{"head_dim": 64, "vocab_size": 3076, "norm": "layernorm", "norm_eps": 1e-05, "positions": "rope", "qk_norm": false, "tie_word_embeddings": true, "warmup_steps": 200, "batch_tokens": 16384}
MLP neurons of a small language model. Each row is named by its layer, matrix (up: input weights) and neuron, and shows model dimensions 0-127. Each number is 500 + 25 x the weight over its row's rms, rounded and kept within 0 to 999. Numbers have three digits each.
Before each neuron's rows, "fires after" lists the tokens most often just before its 100 highest values on Wikipedia text that the model never trained on.

fires after: "is ", ") ", "U", "gre", "O", "e"
L8.up4:510481471467465477531498490511534511459526487473473464507490457502557450543485470477493509472547513502492496547539485478506462530501516515544506500505464467451523466513508524496498484468494508496497485531479532479531529516488467475514491555498531481504537489485503509570496523548491496534478514448473558484494516489538485560523502513492504499475513490459522489515487502500504494464495

fires after: "R", "Ar", "ex", "B", "b", "D"
L5.up272:509478483530519513511481485519475516496473495513563486510459480504514511496441503544450514481458489494518517513488493495512495495486508506567524472488557490514492532471507506469512448496533531523541461509483520514503492467507488518526503510516475474514479496496502494499501465525481506524481463489472517556495500524510508457493502473527508515541479475546528496483518528481458503498508

fires after: "inv", "in", "m", "ass", "sub", "Ad"
L8.up18:499500495459495481494488569513481469502468475510535534488474513483527471461517514514437518531494488508480522469510521509526513546475481532484498515532525472485468492507490446496505487498447471503488497500483465506561542505526465497486506453482493473554477461509494533449498495543511498494500511524514488502522533476498543539544484498526472513488504471493475485499525483501521537512479

fires after: "B", "D", "R", "b", "g", "L"
L6.up71:489509479526504498516505531503529476475491551502513462497496511514477571480510523536495498517501478458541576527508502508490521521461502515507537490498460540539464494529522543490518502497494463488504464534532507498533505492517466501508489491540484526485471505507478506475503465505470503464454455536505517529478494494531517529473486478572502464453515483504469494490521473476485529505472

fires after: "D", "y ", "ind", "Conserv"
L6.up106:525530476548513513506504482511498516502534524502511501546529533538496489483508435474513520474490511521491470473492507469518476504465549528519543536527491518487507481517496458509531499493468476528506531489484478512507494497492491494547457507460543517518497457533450503524532555511502484538486467486536469501512507494534537501514539482471497473466489498494502524504494512495473487534537

fires after: "N", "fi", "Ed", "in", "w", "O"
L6.up59:498440504493455526478524517489524516460515492479477508500535468496521508468535526495502473443479502486496513447521492524525456505477495534496491503530481438505497502441514485537495470513498506515468488466538520505512470520487500497500488473467496521492473535490467515488516496506506490514534536517509522530508559543482547515451492480495535538499516497482499560505495520488500499511462

fires after: "l", "stri", "n", "gl", "L", "cl"
L9.up119:519475482464542454479472520520491480515548502480464484522533530485555514487499520489493491506491503556495504477527487472503510563500509516534525520482530537521485522483499521478509493502459498514536501508496531560501486481487514513510456464513473477513493519500491516470461518471500465506507471492483504536440515523474547497468537515499503487448472517542503547531519488501501525545437

fires after: "B", "R", "M", "y "
L5.up259:510501483528518556512491504510526542484484497529475482508490460482538530466517544537518474498489473524515484486485506531510461534534480511542531515490514529524528456492460472468500473470511470473524512513499489458497490509525526506496486539480518482485459511496540484483511469501447527522480482495497489494529491522518503507503508466493490530522491481501498483534455487482515521515417

fires after: "Con", "con", "s", "b", "gr", "R"
L6.up309:496477526487473526483501502546501492491473512527535510466465479536484520469509497490484492517519471564523490504505466515501520514497525530521477537475491512489500474532475520497504491511482439540511485556518448482484504506510489527514539488539467483517461498502495524512477461502469510480497472500487463520485459514472483508516515483464513603484541520530503503486498527496487471440503

fires after: "c", "C", "li", "N", "l"
L6.up4:491474537499516518515491468525485492477487489524545459493492568497502518466525502481540475525479539470510491498491493503477532521516467496495482491465514489486506522471513484484524454493503533508501511497499505531477492483476463496486478533496442525534496475490491564488489539513454478511556470460541499482446511501509480514503515543514532501499531475503530487546515483508502510520491

fires after: "c", "b", "A", "o", "ter", "tr"
L6.up141:524503480519504476538471499454507499496512487518526479486497449466487492514504511486532488505513544484545504524479513496528517452498462508521461561482546482494526487498495484494466489453532483469561524495516531481495458557542489463485474516517478514452518486470501477442506523520517480508479487438521499513506531496514466460490488480514485526465495507521499498539538503476505502509472

fires after: "Th", "th", "b", "c", "B", "ever"
L6.up196:499493497516525522528473503519504503495469489487546547492495518508506526514518515482543492509490502500519499505490506485484480482519510513503481509500475497540487503518531506541468509491502461509459476522492496497528472499504494489515476530503489435436520536471560539448489522501530472455472463513510477544525512501531472455456520542501472498510447560536483491479502516543513510494456

fires after: "ac", "t", "ic", "An", "G"
L9.up35:489481474471523505464533505488493474481510511509518512522510502554504540474498515506527486478541486467528489494521506472480512490463490513450510523478450531519520506494479525480450508534490493467493540533526519459498501530481481506552475523497512491492497510475467507513541465543492476440503516472480480537469506484514507523534506489548521531479523513495489483479521492580505513460479

fires after: "in", "In", "S", "s", "ex"
L6.up182:502502506528477483482510500485492516546467493522520505468525496494498477450476450516511488537502507510509457488490506475497515553431447515539496552468545486520483486505491503524506467511499515474493486528503565475519523505510506454476498458470496478495521503525504492472499484522480558446491516506509530528523512464510498501529504491522522532535465505488513464492488442499534463514532

fires after: "in", "ne", "the ", "m"
L8.up103:487514439469456517488501495492490494495471486492501500529426496461557470519541481506475517496523490490570525483511465537510538529466494513512513549453510494521495524486510432487491534515512518492505477505500554517491475545489537491463479462510502479515518488517505540496504494518500537511526505478478504500490517489524477489510501484504508502511506489485526486493490482540541478498490

fires after: "F", "ef", "sp", "Fre", "Sp", "f"
L8.up169:459488520525505477499530461485454563513484464533513497460505499523482492507477488480496477524471542546545541477493516530506516472540467528541493493503505522504527447456528483485506486511476458535519486487476480511565509459474495499516456489464544517482499495526480515505506511524470509493471487501461543493489511490479536499522526471498515528505502459519510510497524498500534514528525

fires after: "th", "mis", "t", "M", "n", "N"
L5.up218:485482530473513460491504473480480509441443535529467545525453515536501543475501482486512529557532537520489451470485465522503501509535480440474514531510522497510462463457505464518498462492502505479502514501521519523524528504502502503517502487506548505491537518494509507481508455497456486504489492508503449516465463518520514510504528523508482537504564538527487482501507460471528508494497

fires after: "P", "T", "t", "An", "p"
L6.up32:472485483509529476488509515513469505492532486517509495503504481487505501482519499479500588480520466488508495531520490497510469455478511495516457515562518509485472542498513532493530550516467469528528497500522477516493496547527483481532498507502505478517544505507540477493514440515446501475475484492476481503500499500470474525491506476491477524465513458487476486519438498541463491487547

fires after: "P", "B", "d", "c", "S", "C"
L5.up215:535452467502510489537478524512484502442489504452508500491498479488508551519509506459518501487526500479521474515499501478484556464516498544515497513512496488530465492526511495472479517498511494515525529535526516513485498498432477500476462460470500461497486512503489488477492504504484511451512527514512463557549505473495479517513507485482491496480499473519506505482480516551551498482490

fires after: "R", "L", "Cl", "o", "Bro", "au"
L9.up18:497569472479485483552515485508540491521450463484505501473508519506523486479511455458527479485502538477510489512488491514504494544519508476551482485476493464541522479525506502495523506466477465519472504536516526503539505470520500492520484494505471519475516477458463500517485489504426521502538481487539563510514520507511512490514512506493518492503528451531490476483535524508527458484492

fires after: "S", "\\", "T", "A", "c"
L10.up27:444496448489497527515508524492464551506523495509507500460512442492452534497509515503496465488521521513470446516517469517519501536505495492489498515463485484543489478499475508534514502494497551512512493513531488513515508531456493462498528550519543493526499525496516474528497520488470503506503513529466464438521484465500510504529495499478480479516458502490512458504464473545526561463468

fires after: "L", "| ", "l", "m", "P", "p"
L9.up125:460547524489548483515459486462475467517499519515452495505561528462473445506459497468511497490496514500489527477522528513502490536476483495518507497511502483505514522482530508511518478463517520507512515520505515510517493494453479483484465478503469490509470480535514505531482498479486488530501453509486533460522543492497497479512496455498524488478559494533494503476509580519496526503459

fires after: "c", "irc", "r", "C", "Squ", "squ"
L9.up165:477517494483481525520497521465487507498523521498480544481529511495542549484552499493524458496556537481463500506472512503480477517500515544528475484491544528455536515481499502467495490504504478503485527491540498457512495504550470512466466494498495492515432486500520472498513495506464525479498560471439482523532503482520535468515462481510516477498507461467489506460526476511491477476470

fires after: "S", "s", "on", "An", "R"
L10.up5:522496524518487472560470489515537529485463503465486498498513485526501475526499505525489475497543491515497455459521521527465502508453510481512485526506520561479501462505478509499449488452522512493483517527536455517528524517462475436484476497478479465473534483467510541528506521530486527474473485483485491513496495458487484513508524449515522529474490500499480491489500495533496465521572

fires after: "L", ". ", "C", "d", "R", "in "
L5.up165:537482473497523477512507471485527528499479479491519541485550534485483549480541526539492460485547489497510487513491483476490493572496503498505527519489512486570509474513488502492514480497519468515518476514495476509511471527486509485468512547496493530489480504462471504459499437467542494485546466493492514509484476516508518441467542513528476507478515507494501526499479532504517531470488

fires after: "W", "d", "Y", "N", "l", "Sh"
L5.up203:543482478525517494506456546495483492455530511509498432499530528502484520489512457473498499509541475495538489506539484515530523491483484521446461496462509515505524512481532457517482517485503529510469519506479492470528477489477500479512500465514539510531513548492465577476477503548522450517505470506510489515481517490490531472524536521450526502469509512533483454551505502500536505500492

fires after: "S", "R", "s", "W", "the ", "Be"
L10.up15:480447496519487499493474475494499515507490471515497518497494517498441511460521484503468527453494524461503517511491470550535503530491480530499501496487512461507501501480515509526511491483514543540481503503525514469529528517472480474494511550490472535505496491511517497448475488528454502539526511536554506485489486521504456488514475486533492527516473536542521461507454483518526467509542

fires after: "b", "B", "in", "re", "R", "Per"
L5.up239:504508506493540492506508461462483494493519467533512499525497490541492487474518476492465501579536508472526515534485490554501499519490475485538460549489522515511506501525478483525493475497510456548555528481496513511506479448505486536537477505520466489501487475511494488504449495500486474488535461528520522477530515459510488500490505503520469547516523485513550494478497499515508471492470

fires after: "H", "G", "B", "h", "b", "Sh"
L8.up210:526556485478465511530510499525507485495534471482499465530487525495477516481506453468483488538450496529523497466434496502467447496465476511493511532534504510522484529540535497493517488475534469494477465502523501513446515503528481486518462514510505510481493437511496534533484487507447457478507487500537499485533510526496491480433515494486510513495508526500521539469482483540513488479493

fires after: "T", "t", "At", "D", "int", "ub"
L9.up137:463515481472501529529530473497495544442510497512520511485486502499531536520510479499498497497463492530458498527472500503496527450476453506476499452527520489471511533473492491488466487507499497528494523491519450446504501458508511509522507462491480459534569489519523504522511522483531497484457488520531502511538513472536527485473522459487514481440525529483486511508511471490459497507501

fires after: "D", "in", "Sh", "ind", "b", "s"
L6.up17:532498564519544521524511473491522481566492506477513518517514528527478520465491447518488534505463527548556515483457508510499497492494492504551505500547469477527545497487488493492521484497472484521485449507515517455508509526473513486486454521512451498515496520515500520481479503498543504523493486445482516490488495493491522512541526480436508502499463467473490512512528481510470492473472

fires after: "C", "c", "M", "B", ", ", "World "
L6.up174:483474455538500557532524461470491487479514468513487554517471467506503472460507471525516452530510515511488523548485481503527484532469525503503493536526502509482522486518515518504509521528498487495533479536490505492510520549505486519522547504492461515526449520512481523470518491533490543540519530492492479477500483436510490503494487529498489506458505500477475513504479486490496559499453

fires after: "U", "S", "I", "i", "O", "A"
L9.up50:517530446486518502511485462464501551504508533518518488489471495499498493525508494491528503493507502487495492527537504476524482524508542500510465535507522507496540476507444464522453475527528509458535487513504566482521518465484479477492457501502478487503491483525501468553521472489518510494484528530496488523480539507532498492543499513489491491533469497523501461560455462497508482480486

fires after: "D", "n", "d", "al", "N"
L6.up82:530496474502523501512489518510521500512499544480483472559490521486454439465515525519496494513466497513546514495485473498503535483473532542507483505460539488500495507450493514492451486512522491512482509501544478543508496528507467474548483440506531544507484506496521512476494508539492477471498513497465495521501471482526585498509505460473478462483492515499518471484475551503471475530507

fires after: "T", "t", "ch", "sc", "ph", "P"
L9.up299:509501521481534507481526505473524523462478493535465482518531491509484537478500511498514483507502500541502469517524517525481468484481488482489453498520545488556484491494460512471472499523515473503495466501506474524505516459509495472544502519589526481494496490509487554512453487527485543508490476503522504472479475458514541537510493479536469503500539491521471494509502429511509477457494

fires after: "F", "bro", "S", "str", "In", "E"
L6.up8:485526554499455514502454505518474477522477507514485508497510527457489489498496490511456530523510501491530499517491504487529470537462541504491504524499451506478483469504529550488533545495487510502490501526506495517490525488538457472527499488475468518508508469508463528490543548498510532511482525476515515528541509529508509499475533499511517528529444478475469524519473455501515487501522

fires after: "l", "L", "v", "appro", "Thom"
L6.up316:488497490424527452515500467512476490483518489529518487533497501518541508511530510525509502454539497472519478531558521462460491527458497499512558505508445484499450527474483493488490494534493493484497490511468501526508485505519506461517458499502491493540494485529531547491505491463524471532515523496492549458517517505467544539465506503507474481495509493495487497513505528477505495480529

fires after: "| ", "M", "ass", "th", "P"
L10.up82:477523475506483510500470543509488476463486493566483502454495526506504488525485460528521516504516516527462481535474514515482518500450523530511487539489527502497543473460442453505547502475487521517509487477490539500462491513491532535535457477481456495502524502497475471445511482486472464461480514522501540492519505500501533525489475515474467517533535489526528480489461470487523524522500